Weights of a small GPT-style language model, trained from scratch on English Wikipedia: 7.44M parameters, 5857 steps.
MLP neurons of a small language model. Each row is named by its layer, matrix (up: input weights; down: output weights) and neuron, and shows model dimensions 0-159. Each number is 128 + 32 x the weight over its row's rms, rounded and kept within 0 to 255. Numbers have three digits each.
After each neuron's rows, "fires on" lists the tokens most often at its 100 highest values on Wikipedia text that the model never trained on.

L5.up224:174174079147137148181140179144194140078063103168071131122139140159115123127124192118136085106094090098117104139130185132082116115122129116130133083129165115093144145123111125160194078056133122117163197119092083075172140173100076141081182067156166168144109162121137127152144127186088103104126095137144096092110154120119057112045166088116113126096168118102144160100138109112168122113126096135200165095121147151212148139164108121127121173142129114111141126111096109125101158133158114
L5.down224:115153057100140067101166130115156102082168132101123174062148174141135139081141104157126179164135123096114153140076136154121146110125116096169128043124125168106030083160126083085142077117149094150130128139091147132142124115114102157138142104111092135100126092125119089147151106152156122127150161090114102129166127080147140185165152142163169172135144255124138109104160128052158173075174116169170118158169137120130149148123085120108174130112109136126133116127140138137073115187117083
fires on: "\n", " by", " a", ":"

L6.up465:109155088065163150114086130156128134117118170159151095117126160175123077154120123066130166149129142103130149128131155128096184115141123111156141126156148161076146133177111129153115186152097119106084069124147068129150128161144174119168163181172176141023094213067120170125159126076091090136188165116153143114104112136093087094110125131109130121134092090136124102153165145103140119127130174145129115116111108044148091186119116130104131106098158199072189199151095132137151127149095099
L6.down465:115130100146126149144140114144140137102181062137121118135166145195146085117055092143092117097173092109168140108137110140162182115092143153153087164118094113148146101083088116145147115140117096116097181083141177062125163095163154079120151060156108144103103160138112170149155150174153094124175172092095121150137144121139112134127211126076136167162059201084091154174089130100079165176124150138118117073106094108167080169169157118156120099132143129132088167135129153135146167125044106
fires on: " =", " most", " best", " of", " \""

L6.up183:133153128093145071095111199146145162102128073150156143098136171084189108191082168105140142134096129085125100127161139105126097132124114088146059133147161056082152124131083120154182110151157103091082092189110117128131115083152164110123108163090175119080143136106128164164110118131083143140199143100139136130120104125044147125085087149138098205132123155134114129093073075129229093140117122149146099081146143084175102152135098141124159093149106144140121189123113114156132060109131138
L6.down183:127113119111157116129125183142148149087124162154061132119095145149176150142126152090126137142105187048120164076191124184052126113186160089144103096135137083133205127110140124124160099142078124186097103149148104095175160099150142128062122121118189154156138207146187161116146099116129134124190143165153158071126106131098135086096164124115130142130113234097092134094102155158138126136105125113180095122111054081123096131141155089085141119120118101099145124120087113164129108106135088
fires on: " of", " as", " \"", "\n", " first", " after"

L4.up312:156118148093171094177102117127101137093109178086149113165129174149096095166117163205131158099134162076149078148206122160183140115181124150150204094106179064143143123068133114092145115121141056177164142130098125056150107189119152092126082090121145132072112137084130094148113093139132157096127153169132210175114115116102108105145174107091140091075111096120120126115100139162140155120114102053150119133134079117130151104159109108129132109107071173172137131123160118151162138156134078
L4.down312:098092085134083127151135171154100131132145156083143139101168152127161162125148121120158123074107152095081113173173100082134178129168138153168207076077102098132102131124069091119118135123156118158076181106087094153153087148153186062096118138197089134119113129103099112156130119128165098105130176048157140153135078125121202130171126077102135149122131149153134176165114122169106116157075166081172173120136114141159141124104166141120064097122079188143134107098143106067121150073160124
fires on: ".", " of", " US", " for", "|---|---|---|---|---|", " on"

L6.up132:116139118170103169151158088149154128069159141121104097117116102167094124139169083153129098142122134141158133181081184096101119120114094099142117118174169085128109100105113148157131019047112130152126165140099135158104114142139125059120155103112142115137114102110135166204127126123115111142122102062131090154157177102116121192098145101159175105089134168182153102169154054111127142139157170135143144132110111060150174090124094138206122132086124149085083040120081076105118139153115102
L6.down132:116120101147140104119192090064161157102121161108123155162160164099147154105138097195184154148117090083097065078118131151120159131126157142109139143142136152112194119092092160132068150039126195103098097165128197111113149115141115136110147145132144128164132150175116125084128115067168119097172153093152154111101173100142119184085158142128144088112189141061139168117133120120112155063096204109093073089140149087118124061153135157117202106114132121135134091095121156139135100174106120
fires on: ",", " and", ";", " a", " with", "."

L6.up384:139144173154105135104159110126116134127181120136129186141084074156144126129136105153141132212120116151127109090042161147110116177123133060102075108157107100159135099155112146170103102109157120169126160051079124127051119122093099139122135147167117140135132106133110144107173180140150128122220126126107178119098113152145121126077119118100084064140112156052175188168161198147111150093137138082109169146132138071156157079158123157185164162117130084138122079111099174112095121122094150
L6.down384:186116082114131126168164110149104148112071172090176131152147142115102097107166141147162137139131101162076096164085118112124154105083132109159117092139088131174132097097140206147084150098104123150109142157211118136055183133103082165107195101166127124138102147110081176081118190177132160095156130096148152105119130105121158169169077150105158074125148111125149105092138140094083170078140127147128133136187129078119079078146137225149136126111162139081091127136062119126141151160100152
fires on: ".", "-", " |", "00", " with"

L6.up17:154100144096083123160118136128128166116111134072135146119130081142127149190115072178160123153117104115172090162136099165077111169150092071129107133117118083159095192131134191131144140128141090081171112162080138157151121150141111127138187142116141079127035125146151134112179137155114110092174150193148136118100141111125139185127139182146137118096113055150133177123178117117055080117136140142092123074121084114069116128091182100096135107045110128142179184113126150050141130094120149
L6.down17:102105174137139172137134121105155123132093097099112158088124076103128133020131141168162111116152102200201152147149088154167166154143104084186113141119118212139144137126099123079093125156154117126092146081151133148100179129110151128153151112101125165115124166151115086071123199123124116088131129155135161156149118094162163123189109117140111107091117037121133102099129119186146053144128172128128107127111116116194065110190115150164095085116103118100167151167129125093062128106173113
fires on: " and", " of", " a", ",", " the"

L5.up450:136154099079168133115060088063158133143075144118132105124119139142094137149110171118165166111090114138112187115117100150126203203112178107142204130104114073154059130089102132147060086196143183105127130102132117125166104105134090147156159088056150123073090174078135155114159126110101109152098080139110170138102185163121134115162143147091146158151155073129107133101155183150147113137105110149126096112157115134079133099146124121087153096115135143145209175146094191117154134165140145
L5.down450:136068136194166079167153139160147178143114104134122113070063163163152122089188110141125072121122153108153144121131134138155176097131164066134118077133085106146056134117157157163102114140155159115087157120057063168107067165148111111176167161093151161120173156134141135118088089122136133102151177106151126114172105117146119076136169102150140137148092134147160228104144130144161052104125135116125119118110060105117105156137133104166110062117066163095179151078159128112146107131140132
fires on: " its", " a", "|---|---|---|---|---|", " the", " all", " for"